config.toml
parallel_block = false
init = "normal"
max_steps = 6489
MLP neurons of a small language model. Each row is named by its layer, matrix (up: input weights; down: output weights) and neuron, and shows model dimensions 0-159. Each number is 128 + 24 x the weight over its row's rms, rounded and kept within 0 to 255. Numbers have three digits each.
After each neuron's rows, "fires on" lists the tokens most often at its 100 highest values on Wikipedia text that the model never trained on; "fires before" lists the tokens most often just after its 100 highest values on Wikipedia text that the model never trained on.

L7.up258:137158150114102109105158166127089158124119124083138145142117109181145119173127146111098134130138183115110101119134150131140106149131095113124118082162112149099085132110147116106165112128124131149112111153102080066118120100128134172128153142133100114158158077154137152143085173100142136118164184126096163127144135121123089150132103104101109124113105139102138084150158121142129143118149132126120139135120128118101138118086121100119113132142110157127180168109149123112086091126135090
L7.down258:150134131130146136122144146103145155155083089128139112117139120157131137146080103077143158166135176133111111138138110139160118095155162091128142116069087103148146138142129104114125194110124096104139101081109133131092127153108152093138141092093159110132148142122141128131140133133080123121143114072111157150086114133183103120139137116112177121156098123115137120173113093094096105133115121147120120111118191145112128119110115127086133152144101112146126147100120163130160109142136128
fires on: "%", " %", " be", "App"
fires before: " |", ")"

L3.up548:130127131126126111178104139156143170171167118130130140143133146145115125122150095129148119131141108122151160119128123083121140178151137140151119201125148152162119135132141172131144134127109113115120082132125126149154118146108133125108115131167125183143115133128164139152145120139141131159152117176128135135100141128132108088138134112145106119130097077150122122132153163106104130126164069173110146103162105138165121118118150137125188142145149144118164129111114089100119094043146080
L3.down548:121129142119143151150107146137128135145174114127118140124121126104136140148129145125136121124189132098118117073131098100110138141158145163125105117058116128172137110091103182100130111133136152130151110161137139100130110110116134100128147127147142148154139117172141120158140149134186146138152087179132128156106109135140108125127132142110113049148112098196151117107102142109097140137146082151148138104098080147139094138146154129120128118183148151105140104130126138126123100115123072
fires on: " ="
fires before: "=", "\n\n"

L3.up625:126178148080118135171134125161141148167146138139103146115158103120115126117138116134131136106127116108159119152126111114168154183160116122144128178114117115144151125180118125134129143130119123114134089105135113100141103115090160110092112163155121122116112157104161131142142124196157115144137134123123127135144156133132156069140095080142107103150129091144113114126165156136084080122132091111130160129160093147156165117089148133125179151160154140130154069122126134124132111134093095
L3.down625:095137159111144165140119137119127166138151155127126109144139111120128140116137152158075138145172146093141114119126100102099145136138154136144123121072118131169130154114125153136158148137105121120154093142134139106158085104102146132097125134141171108124131093172120124145147109133152142129125085121143100142123145105106125131143104102103098047139118135197133122146142141120122132132180105141114151143111080115141105128124131120171150153144089185139127110220133125120132136099121094
fires on: " =", "\n\n", "=", "\n"
fires before: "=", "\n\n"

L5.up201:121073154159134105094117115097130122128136131138109124106084152115134149124093136143112077138120112145105145120147105141128139139139122142177148097112122134174118108143147169103135085130160161111169138120145115163096111134130096102074116147141183139165122110138119160128091081113140121140143074155135135133135102095185130142156107123130113149166118127165129130101174149121145117111120110107069094115127159171138118101161106146128136130189139128124136141141110145144129139132113071
L5.down201:140126160133163137135125148139100155123138140096107130088172110089121133086090145142102100112141140131143132191126127134204140137131162137161141116125136113101110148167095168129091097125166120160117165128103101146111091138109088143099139134118191124138119107142138142086123134122133125135156116124128127118134143113150060152121156144154126074161145107165135088120084163117114118129130071133097117166128132150131113114142117137141096084129118153126141167159126132140143129112135095
fires on: "\n", " an", "\n ", " final", " "
fires before: "-", ":", " tournament", " Roc", " :"

L5.up286:095082113133116108113106130069106088109153132160121089129134178105159097172110145137148101070103078115105122135130101114157105110128143127102154143107120180108104121111082083135119152106088132165116119123130130123142116103110167086141115138128108110124169099108110086146097125136120130170086121142140146146091081121132148125131149110108118128133150135129137133163122155120166100105148145093146109130123159105100130132114136118096126099117156098083108127169097127125153116133179118
L5.down286:106114162079178128100144082115133167164173076109106161163123101128155123111135139099149120130120150115099137144124143102149122142127151127144171117107129118117159151151127122098132083155126151138123110116138111121097123100134146138152072146145125126153102161112122120109130173118111124140104148158153131080122086134097072129109122160161160137198104163096132109139144140114090180129120135104119135133123106141180131107105122118134084117116125116141119136103155092140095116117115082
fires on: ")", "="
fires before: " |", "\n", ":", "-"

L3.up399:180161127075126112139153107134111116119116150095128127107134116171168112107123153147124125116107126097137098140115113130114128139110133129110039187145154112118135133115135112127096132126152157102137121127097126115162117105118130113115109094141147117112137109182147147089142125120159105116159155128135149122102122139125140140104141146108117093149177117161132104104184117133084131118175141130110133128132101152151130088131111083160132141161166147081139122168120171109136174082174140
L3.down399:064122138161128152108111124109160097157121110159102098130106109108174108150136113131161106120113143159092130100141136145159134094139088130122191111083102167135114126158133145130151147146147113162114117129143142146097154137122124113149140154131102169121103125107111103127102142116082166138090089141148127125120108118137118132103090111138142139093105126114140139135094113110176108141107083134143143149110097097112128177117141158097110105076098104153096128097148113159120074129104084
fires on: " =", "itation", "iance"
fires before: "=", "\n\n"

L3.up74:146057122122129111114112130116084148129131130127112171127132091110146109141101091150124117110134118165133126145169130141139157131168124099121152085130099121138131085137103176113066137146141113115153131131089124153116114100071142141157123162117144134107101090107108134099146118156107142109104097143115085115151148119082116074138178137099131143128152119161144128154190128119120117149121116154155145162132154130162133128128146180140157096144111099126137137165120111113140173127141086
L3.down74:126125145123091138114089148157074172102133127083117131142152107101144127147101124165136132125150120134122115134133115153153130137189137123117164134173118112133140101150144163133132137154108143133124129123100121125131062079109130129129129150131134126070120092138103133076125109101090155110090069136112120138142130131097139091131156087116117087116169149187134125153157104138139111131115147133097131158124115100140136153104134158163125103142126175115167099152119122182098113140169111
fires on: "\n", "′", " =", "″", "="
fires before: "-", "\n\n", "N", "W"

L3.up508:139142123051111153146135109134176137124168085139122106150128143152083123116149093154136143095129152130156105173102059114118101141097139134139060195103151136137098094144113115131126132170116165144117105167112139103130146120120128116181130129138132137142145166120141120187115101131102104127163126136145125151148122136128113122106136103126086089132124107140125127114120131114119136117127120143101132156121109139127156097168068145121125131164135135119137114112111093068164122114147118
L3.down508:118137176154147117101153116153122109156110112115100131111147116135106115101136150121109138098150164134153132105055095150092148116139103143137124137168135139138168104101137150146115170120142147127132106131139105137132142152182145099141176127151136164130105130135108106110098134132145127134123125118125122130135106125107115113105109123117121138178100106175164109129087096170100098131126113163161191168119108123190092116119160102128059113116142151137132115168126171145125099117117082
fires on: " ="
fires before: "="

L3.up9:102139120100144194137112136102112105128130122133153126156137107130107132120126121143124148162127069130103161112149144094103096116161143130136174104122122083104137119130147130122125090179123120126093190119120147151140101155133126126095155116106143136148148163125116142071113125135126107149152113130144189167103144108114103111116165099098098120111111140145107116166088109161143134109152095099110154072118130129140120081108124167099181131142085106095143127132156143091145127103107128
L3.down9:127093115155117140142118111150119117086132100135129148152118102121113152134111125165109142128125136110064160092157161140070110095141153130118144117139127100079158164122150129094150097133151118147121167125138139137131107146125100101125163142158126136137150119172154116080145150145121140163137116145124166148125166125123129089103084111105125090103092138106146123183113096194166143071115119159098139111077135093147117141139104153124158107089141107135145092143103121135135135145130146
fires on: " exc", "=", "\n\n", " conce", " Born", " Density"
fires before: "=", ":", "ava", "r", "lu", "ito"

L3.up431:103097121172131117148113137147057124109162162120146165132095137110106135118062135108176115123133093181111113143191119098098128096136127117122157127140118139139137084120178166138102149122124141102133105121112109172086135121108128122123128110144175159136113116146111158136122130150185089124122129100092137100107110131135150137124129176161119148139109151115119130135139184143141122140164147137113149110126173150140101112157116146117128087171128131145148090137124181114141132116142141
L3.down431:132128148140085110123134179180099113077133123124164142114107165091174166138117112156160107107061094127097127131137123161171098140153115169126141124130137089144093085121156166099112133066130129113147153110122159176133085136147130147114151146135130148122119140137112149118128111130111109075140090127120107112094138108134126127167160143124118121095130136152122129170130151176113131128114096131164147118142178125117123108163124132117100099177125134145108141130105141158135119091131142
fires on: "\n", " ("
fires before: "-", "\n\n"

L2.up49:156114131128085132163142138127105114155150159111119138111128149142134109167117117096104132121137152188114140103125064133147150111135089118139124148139084146151128133095105057109120114140165114147125135141152169120145106124118141162125114160158130168134152107123162113109135128115185154096126095164161145135143152160121148119131098077109122116159115163082120112152129105087130119153104136133149091126119119137131160125110111131112133108132094093101130162138157136119154188119195152
L2.down49:156106148110095149131137110096076098150186146110129156136129113191142103149100128107101127142134144159146139095164071099121148122140094118162116142087105130123118143106104099128083102136137125115111130154125140101154101159124122171136081146120107178116146095153103116090134113124170131114132118153146171146144146108096179120147114099113133133163134127100130132137129097109142128156101105171105092109117102102127143123109136136155096119128100097079105143132169156143137156141160141
fires on: " such", " well", "^", " serve", " both", " Area"
fires before: " as", "{", " the", " an"

L3.up3:138160137115141141120113113105129152188162152099156144128140115163161131112144106113136116104116156136126135145103117136135159139102144114170095218123161149149113165144153111123147123136111154192111071146121138120130121102113138139119094182162117151108138130120192125148091125110158117112119123143133100152132114145130139082129129108131170139107125067141105147131113195137109112129165111119134128199134123128141109117112095136132090133152128126134135090126129157116122110104132128
L3.down3:143140149121155183112113095073121134161190133101139145142105138156115162128134135105130137127135124113142054041135101107124136118119139125154122138109140131146091133101126155131111100139135132131184102159099143089119095132116153110117116154142130161148154102152143105133095130146176140134121104120125102175126123107121148071112092116121147115130131119168150099141108138130095119127169126119137123145104062150130108112133116110127124109168166156123153099119153151148123103101133092
fires on: " ="
fires before: "="

L5.up281:140151116127143192123134154131112109174168098110152107104092103191116116116108088117109144166118127092129132139144135083114151122091138126089087107139113151119150146159171191127113127103143137149137124137091131115125137142123143124093131125172138130168148143072130162137107168102144120133149067115135150136078145138118145096124158086147142147122130099127161151108119129084124095164180163126144169120131126117117102121116129185127134116133115116110131130140138161140115125124107130
L5.down281:154180079123162084136118144161157116168155153137152140105120137090102097109143128196163149134111104124091152102138099127134124118137156116116174137130144100099142108108115173098091146102127147117126115158105125129098133109132115143144132132107149133115114152116128126162140106101105090108131125110140130158082159144096129102106130064142115122150108157103161129119163105146117075161104151140154167141148139103122144127140111096106106115142114146080101131137162117097140145121183101
fires on: "=", " =", " home", " well", " key", " on"
fires before: "=", "\n\n", "board", " as", " the"

L7.up46:124088134120151137132071129137110064081153148053095155136131170159123107146160121160137158139116113114130156112130150160092116141116146142164063103167135095133147094087083123125115079149111130135102143111167093140127151129108163171103143134138098156123152117114135124105148139090122138151166142130132158158159132138130126109119124175120131149099147128116147125106092126144123088133149139120095112089134123085152124098139153140133125115136134148135118142185139137134155153125130133
L7.down46:169141155102118086124148154146161117115152111120155141094111137142071138154102117139110156131137119122151160141139136127066121141121174142113098119133131110129157102149079123132169115088112146133126140125104144123118125118114159126177156143156143137110155148100134129097168123083080116127101096190090129186170124123067120137107123083125140140140125088138118133140142115132158162132161131089123124139133146150117117111169158132119166109113115111154120170112095159098098112147122126
fires on: " |"
fires before: "\n", " Votes", " %", "  ", " Set"

L7.up561:120118131116161134128144120130127124091168128114135123116106130147143122157111139138142139110109106135121151161119151160137153073144107107131144123102112098080114124065125088151105135122140135177127099114124105125135133177113096150153166115093103150147127151161153146109150129107147156095138128109132112114182097129105129098120139101079121146158112116141180125155152155074114101171115082175131071145118075153129144118135152150129145112102181101134123130116124104125085134134088115
L7.down561:104169145145111117141132130152101110096121134109156185127171143087124160143148148156107133114158112139101144175118097099148128150169149146152154117142138112095144133131112121141110140185087132095075126085121133151138109115150199104124073136102143127136108119176163143114143106173105117136118112117130120104135100102146139126129076129150161147143097152094118146084112130087152098108106148134133122169103091121143125097167125161129141142115112126112113152124142129105125149164123155
fires on: " |", "|", ":", " from"
fires before: "\n", " |", " 0", "  "

L2.up35:149138140103141138124154126156105149131142131069197105127112146140116108106132107140087111112123120161145147163158112139132108119137176149146098137132170143132091151121102165160141133125119117158144121126103102119147142126133148144108127103131122137178149145138097066124097159136143086143113131132077076123070175135155144121116114124188169149170134098135165149114130122152126126114107164129139157155154113118144102114131143159103129126149139116102181119121111114175111094157116138
L2.down35:160141147141142137119133142130147104122142122104151084085116115125101110096146150163032118121131099136118145168140110102119166116114172115092101134113106117133120148112129163118130169169142117168133113117110117135107116134113141146058125114084151127118164130146102137126114144081127115128102125140099109109134160087129127125145141164122139172113097126097132165143118157108124138110148136116128130088163145158120083127100092159099167134120084136129161147151132138181124161142099099
fires on: "-", " start", " back", " sand"
fires before: "-", "|", " of"

L7.up403:159121125132133139121139122128147094157133102163117115129131109113152128111113074118140160110130148100126130132150111157143100134109097107125149141123137109164122129121090130086139116116119158082148141122122116125166102138103097124160160084116147126159114128100103170108118135088130098109127079114133099126157153102136103081138132123129131094138127115109138135221103117148148107129098190117151146170112160118135157103106125113166095142143180090093117158155100119145090177108099123
L7.down403:145118152118109133137149135132111123181088152151115099087121134128207115076127136179128144145081121117129148080138157117097115122082126141095160156143125145102179142111120103073128125123111125136136118124137109176161128105147108142101128070125146112127122133146135103118108121108122127139177153082101125155109076143118145123131114113158135161138109161111121132126114134126128167156139142152123152100203134120141129115091157097125155131119104100128124152163134109161132117121091125
fires on: "="
fires before: "="

L7.up177:119156133104118124126112133135152070134143105136134115117102139122109151118123120187104075112164101187146157133126155134118143122161124096143120153130101096118118105119145111114109088081112105110108135131158129142113131126109125139142143126125137119121169073189146093141115094128118136165127145136129126114100124101121161159106128145107132106114111145131138147169136143107134103127110055173152114134102156191143172092093148126126149072143117112137129171154147189140119136123116124
L7.down177:148120114091128143135132112148117148129126095150161106160164160128138133134148115109096106173164154121130096105085127129153130158133104125101169122131124150118103097127146176153130131139109142133110126111159103152074106096123128135127156111160116145108107141134098118136108145153049096098150123065144135159173130133157150181103121153165113163118135088137149140120150124120098120103123120137156113107090117149129131161122139108125156138116121098159106084145164121083174104164100114
fires on: " |", " Source", " Result", "19"
fires before: " |", "\n", ":"

L7.up114:124092131139158088124135102149141129171176120159118136148118094099050127128124141129101142111141124151121121121133114133147143144163099113132145158164126171093141171149156159154106122107156147137088115118130125133170103177162140154137137140156126103121113132116136110176103104092177124137123099128118094138139131138165103079105140098112137115155136110142089143102142151130160095115152101178147136160168139145126135118123145141100120121140144197143127152144130145120141191097119131
L7.down114:136092153091157133118122101146118116125103119092161138124101123146137131110116157112127109128139131104124084120130117116153132120126142106112105109156140134155159067143146112105142143106131192113127087140131178072119119115119117133121163096129121130066089129100140160120129116138151158131136100158179096162088167091120102142113128108113108135119128137103150124135119143084111111100074121140177158091072164145135101106122151120105114149140104118083138103106123091135082130144111145
fires on: "=", " ="
fires before: "=", "\n", "\n\n"

L7.up193:129094123120145118123165132103140087104173106116113130119151131170128194147126145111088112097148137132113152146128127138101148111140153112116124129127146131100144104037099119161120129151117153131128155119144131126145128114113172150151131150108119148140172131114140099125138139122157188087113126083151174175135116179122129121111112100105132140114142142141123131088122141122172077158110138148160089095145117117115124132106108136110182099118173143109140143118090074150113107132117120
L7.down193:156144160151110134121068117162145132155085101146112122139134164124081146115158131144108120145165111129111160139111070138145130112151085146142121155120167116130150160153057176092079139137116097092107087111115128095164117124115155124122116094140140148144147110109162140147138128112124084111161123150116150147148121150127141093154102135085099166118134134143115194100100098115151138142119151131089129131178143125141132123112135129154145139108145144130108119160150096100107159131119115
fires on: " |"
fires before: "\n", " |", " –", ".", " Private"

L5.up322:131122139097145136118136136137057117083109122151155090152140131086124148167140130146131126158106181162152141153126173142118134101112125115132096163065110136103111126092100112154131092086119184135138143116099138111147089114123152131090090140105105136164095109132092086107126137138113167132104166120144102145124122173112144133095113079143114140115139140149140112117125146160093099127172164162115135154072145143108156117148133114116141103128161129133168111137128114124120155104130129
L5.down322:162114161090087156159126091097190118136080111115120093124122140126085140131105088101124096132164129172153148133140091166131165116094140111089142115152116072115166115151153151100148143120124092139120137097147135112136153132148121145151125095143161123123121126096155151135112138143123082116153129151120147143132090101121159122111155137111152116134104110138144163167086091084142144137140132131182116089151126105145139074119136152129133153141140118168140164143103099103119118103146108
fires on: "%", "imate", "place", "like"
fires before: " |", ")", " -", " finish"

L5.up325:143084191134157107118082114087145167099167137139125135083119120110183178141054142115115121115106097111113163099112139113094113114123114141136114085127089169134130125144136116118124146155137094143127130109111116126146145130123130124161141133131132153154154134107100101163086153169146158093143118090142176156140107124125148112087138143110113115113157145116154112153144096161153119125144139105132139132117165105090111115119149136145148089136122123158123108154180115163147131140089156
L5.down325:083102126122121120129137110127140094145107156096135116180126115145092104143147118089118080119120106149121194163105107127130144165164182173164106162120124132145151149174175184166108134134111186133168127163056110127093121145120136111088124107159153108112135124076137139074158143114132139119115140120104120108139135115131140142120120139104162135136128134139141145104107137137135137144086141140125126157115104147136132145129120125142111138117118159133168096091110120141100080131127129
fires on: ")", "\n", "2", "4", "3"
fires before: "-", "\n", "}", ")", ":", " ("

L7.up232:124103100103101165111147050131160114181138085118143115146131101127168150108114117094141123131111140117123126111117130133116131117102137160121124085157095160078135086144131133093117160139151141090126169156156149133147134153123104140132159156122136142121161151161145172143150139107061145156146071173114113117123150132152050088106138132113131100128076137099152114136107107149136102140129148131117135117128147125118109104119117155158129114126121118139141116153144107132140185133116112
L7.down232:119132140128108133124139098128139168096084117102134084120129136122202125133121132137101160127131149074144158096092122088122090156147151095113148114058107164129150155147109117113116098135166132127124111105125132146139169090142101153075173090139114097141091076140121139147128109108138123114187148134128112121155162129115140130127126125133091122131159109134165150131110119113143148140120110144136156151151158105176164138124111140144114115119153179103154101138090114125142081126113127
fires on: "=", "|"
fires before: "="

L2.up387:144131121101160127097124109145141109116112114122180129089128155158116141089127188139122096098147126110151130132184135099130111085125101087136096093136114137101131117124122124117138118127132120134108109108132154121122111128157216109128119148130142106209117135129117128156102130120124109159072136136118073152105146154153156176152145164153127122122136123152090086114100099162115109110140146108122112105123161145140115128130120188187131116153118136112134100133139131149151107105134136
L2.down387:149113102091180120140115132141142130162133144117159110106123119161091120123160110159103181131181148174151082124152092118105113104139155151126078100102140107130129126135118119101099117157139086122114117112134127110117097109126139101126113140131123163114102134091153159122138143112126113148127145125141127126106137099140142131186128115089113142118106097120116132104095128078119146156128142170106126106095138093161090149138163199122175175135103133142141099108143065127130095133141106
fires on: "-", " Votes", " Rank"
fires before: " |", "-", "|"

L7.up570:115127104122125150149161154154119124151144092119114105110107091119151153095079155105100094099117051155169140094168148127080146117139118156111139151099141125116119111140079132179144136144117109113108113131139114114109153148124121052114114158117138143129147105124085127128081105156138119101129145136159175138059134130129096120112125141105170175121113147144135118137153136142126140082118107135128132079122155095119139107112154147115121152100167121150131107120116143124117094090133122
L7.down570:089165082143148124150109053179145129127120127153133137143116159130148094160102107124128142164117095110129128146114171125191125126140160145136127117128128167140145112102117120102157170095161095126120110114089165123142108087129130141146117171154139148130112172163143123107120164148074107147164165105143092093151123161121148089106133081149103136126136123113130102154132155133110096182152131121131109100119106150154124131122095130127119134118084114121115111121120122168153152156110120
fires on: "5", "1", "2", "6", " |", "3"
fires before: " |", ")", ",", "%", " ("

L5.up599:087120154145110116125096155087062116141110150099107155133102129125140152164120109138137138145105119139142134090161147158114124138115086117106142165107102149133127100147113123138176160115131139114161120110148114116092129096126173112109143140176149112116136091156120119156155136141129149142084112138118140135125086076118131089133127112138138123118120149085066133170133124137141105096126134104116125122191127129159127141128099124122102067124117094139116125161135109179101179140172165
L5.down599:105156145139111140099113121109150130138140141161144122163122134130141110112152117157191156097121112148146117061151149114118137129121128135103123161111098107154176125119113139126135143120117116084146127114098118073109089122104145139115142090144116124123153097144168100131129176134156099159108095124122115155151133138103103117116116084142125144139149151111125147129166068117075134167128146137134142121138186086165136125102136166142109069118098102129100148166126155154101163109143168
fires on: "\n\n", " UTC", "-", " According", " according", " due"
fires before: "=", " to", "+", "-", "Population"

L3.up119:131134161160145113140105146125084111123126119124110127141112108106181120132072149138153131086147110133128155101147131125172130115134123120152118162107091156125119121121119080120163142177159146097122136092126138117113128112101157113091128117139110155126117107139109112112156152177111139110106084129129113100090137131134169114172134115162150145081126165120098150148148088199118092119119117052154132132107127090157144136137144151148145102147075118096101130143136107163111103138145113
L3.down119:117151142132104118133127173096125150119106127139122145179159126123102131149129134132150135113107123135094169075134158134144114127153120102157139161094127109142158105188152151106116142148120157102180151139127114157136112116105137141111144141133119153136146075159127081111171127108139093172114120109108116139125100138144119073120207097162155143146167154136144130130166122116119124135101113116125131147086138129156100104080138140160109098104132120128103091148147138144091134167074144
fires on: "\n", "\n\n", " Daily"
fires before: "-", "=", "|"

L3.up117:090121115132145135137115127104105098143121131136123132127135168146122114125113111136113127079128124170124135137128146173152132154165108120179119136113134107082130127154104095122111102122121152143128156128151085143129129108114128114156135147137113122111137127133180161156129132208151126170111117151160112150147107147089121129103092114118093120137144147161089159135130177094126120128180096158130146159138131201103145113098104104108109116139100154132127121124174152159085106070116086
L3.down117:102112122125150138125102142134101126108212119111104132095137196108085158147111124155130164139138165183157112118161140106118121112155124138132106136103131142141123106120117148121126127171119116123112109156137148124131145103098096077114120136117113142089141101134139169165126148156150113106139096174097128153123161152107150125119133114140092120121115169114119093122133136102109139114166123158108094102114113152109144156082113089105078093133108199100108127132136157157095118125122109
fires on: " =", " died", " am", " ce"
fires before: "\n\n", "="

L7.up610:162134175069158105118114118115128132121137097123081152122132058093104131132154097207112117157091138082094146126125131121133112107166171129140123099132116093133145135108137147154096107101144144100149123182128134149188171120142117111125103152117154142109138100101143076136102085136166171130126118163141179141109133127148138127153123103147150114130132121136116160110133155110100114151153101108123158111142107141104127127144097124123132115146147138156140149112155139120099146103133104
L7.down610:194139165102104109122101099095172119119091144129145127125148120108167135118101097135135098144167154150088143092117168110103170125167140134111166117122081113098124120106100108127115098144117111113130107091132114138158143115115139147148123145131099136134078133168112140140161187138124144125085166124124116121110131106163137141076110128155113148126108153084167173124158097133150133088111182103124138134137102111166108105139147128142166123083152125130106122141149120141147133160151149
fires on: " |", "\"", "s"
fires before: "\n", " %", "=", " Notes"

L7.up300:100147130101143151158129119177080097134164153109107116117147143110154137119141125133116132115110140128089139153149073127081135157157112138146138196192178101170116087127108136105106110128124141089114130098140158091163132134113077114131138134124127118151157104142141093088123135129194101129147120110145117137132156139111123130103112091108183130123121159096131113146103134110163113132148103164137135132132128129123109125121139097150111143125150100112164114138110201157111135106125103
L7.down300:142101192159143126095096112108143091116121130106177169098149112097075138092160119103148132119123151162081101106067117099143122110109148151107108156145160140125198137172133106145128123144123096137130134180125103143108138168114129113125105134109110165111145105115135148092136145124095142078132118114149127142114144130128157155138110172116107128095113154127121114109117149160115100110090132119123103148122098136123128144115112113148123114120133113143114086122121106118075133184149173
fires on: " |", "|", "ence", " first"
fires before: " |", "\n", "\n\n", "  ", " in"

L7.up402:119146101114128122109092091104121120166159150111097145145134107093131110103121117095146130156146142147110128143129141122139079122144156112133110130097123101148100134130134146137082143087104148134122106117115137131143137093103149088107156219133109123092144152152167130125127124125172099157126142132126128210101147121140088110135114118073096133176143125177188147111104110092139117122161107176103104145136156114149131099115135142107118103138126128137118092137090128139153125101119119
L7.down402:134121103159145146062119126136107132136160121131154170159158127169157107103128139160140102161129114169109124117137113163118123146114208119122122129137174135156091123137100138147160141135127154100122138111109142121129117178140129111124157140153116111128067131090126112120100136138099138131114090098139085108099108174071143137116105164124126127143133100127121117144111166163103066117135136106143142083099090130148146119101116140086121143145119094153145128095104145128107180138128134
fires on: "'", " ="
fires before: "s", "\n\n"

L3.up294:141163127132136141104129137140115132122130153094129131132135131150101131144168090138139128116138132103140129138105081159131163145133100102087071153088123151150099096143115069125127111117112170162103099189136138138111117126099158145131139128108142132104146177133163080174113143105160150153112150128120112137107095133086124091146143119151098122060112123116129148114074166112139115121133139110101109148095137102156135137118097138128108089140137152147161112151113188138125120087167110
L3.down294:136130122138135130098146096109109117137184135118106151120134109125119162126142137099114139139115147109157143086107119145127136107101118116146078130134091154150118102115116072101099131101160190116150107175125150114101142141104137109130126114106134156096154144143166108141083125144208160164149112100150106130115153131088128095115106101136159120100152078133136132113115114135164113128124098132156154121095090105126112123138132148152095078160127134152173099160128170115153087107135127
fires on: " ="
fires before: "=", "\n\n"

L5.up206:127149164123130152141091105078137134145134092139110184112153134156158138098146137155116134093116166118133141135126100130123152073123137103104123166119150152102107115122097142148130127114132174168111103135170130109166145133148123099111103149144142133129110120113182128182100125067143110131123130123102087147132105182119136117124107142105161105103131121098155147080145148118111171157115104122171151139113126103105116145120173091128149137143121130124173163161129121161090105109161098
L5.down206:144123149143161112128118153129117139111100152131124098138125170160157107149150137182077128101139113156144103129157143119160153121146160158123148114164150129124135151128131168134143065121108099128099145126131183118086076101107074127108142095111148113099134121112132111163155161136048107147152118151121134133110140099159128159135093153156092153120126148106108145124142120119062098145130115144169161105117104118173138157129133161115138124144137131158111112146123139136099140107090124
fires on: " =", " life", " Bronze", " Silver"
fires before: "=", " |", "bo", " and", " ="

L5.up245:121129137173103152118158114129136127142115124138146116129128096124142130087143144134166160171140125139114154105112136150091133089071106088098142115157132114107150128139123116082115114101161183088107111123127136137151144159128116146125127155163122164160121098167119111095119153125110147131155153152128160088094088140139102085112167113105140054111104157125111127094108077138091113126102180118134146125130142100129131149087135104140113144157164078111134141139160149140097128135129151
L5.down245:114120117111101152129155084123118134123117145130168077128144101120126107095133118155139180130125136117112144130142142133106113130128126098125109150109093096103159129187108122104099124115153128085089135091103111133170151167111114107150136162133064149135131143142111125131089140120042109173093117143110136097145144133138112084157125143120135075104140140125124116125134105132128144141098149192108168153148097090156144121096131117138141097128179085113116098122111159123135132114132139
fires on: "\n\n", "=", "|", ","
fires before: "=", "-", "\n"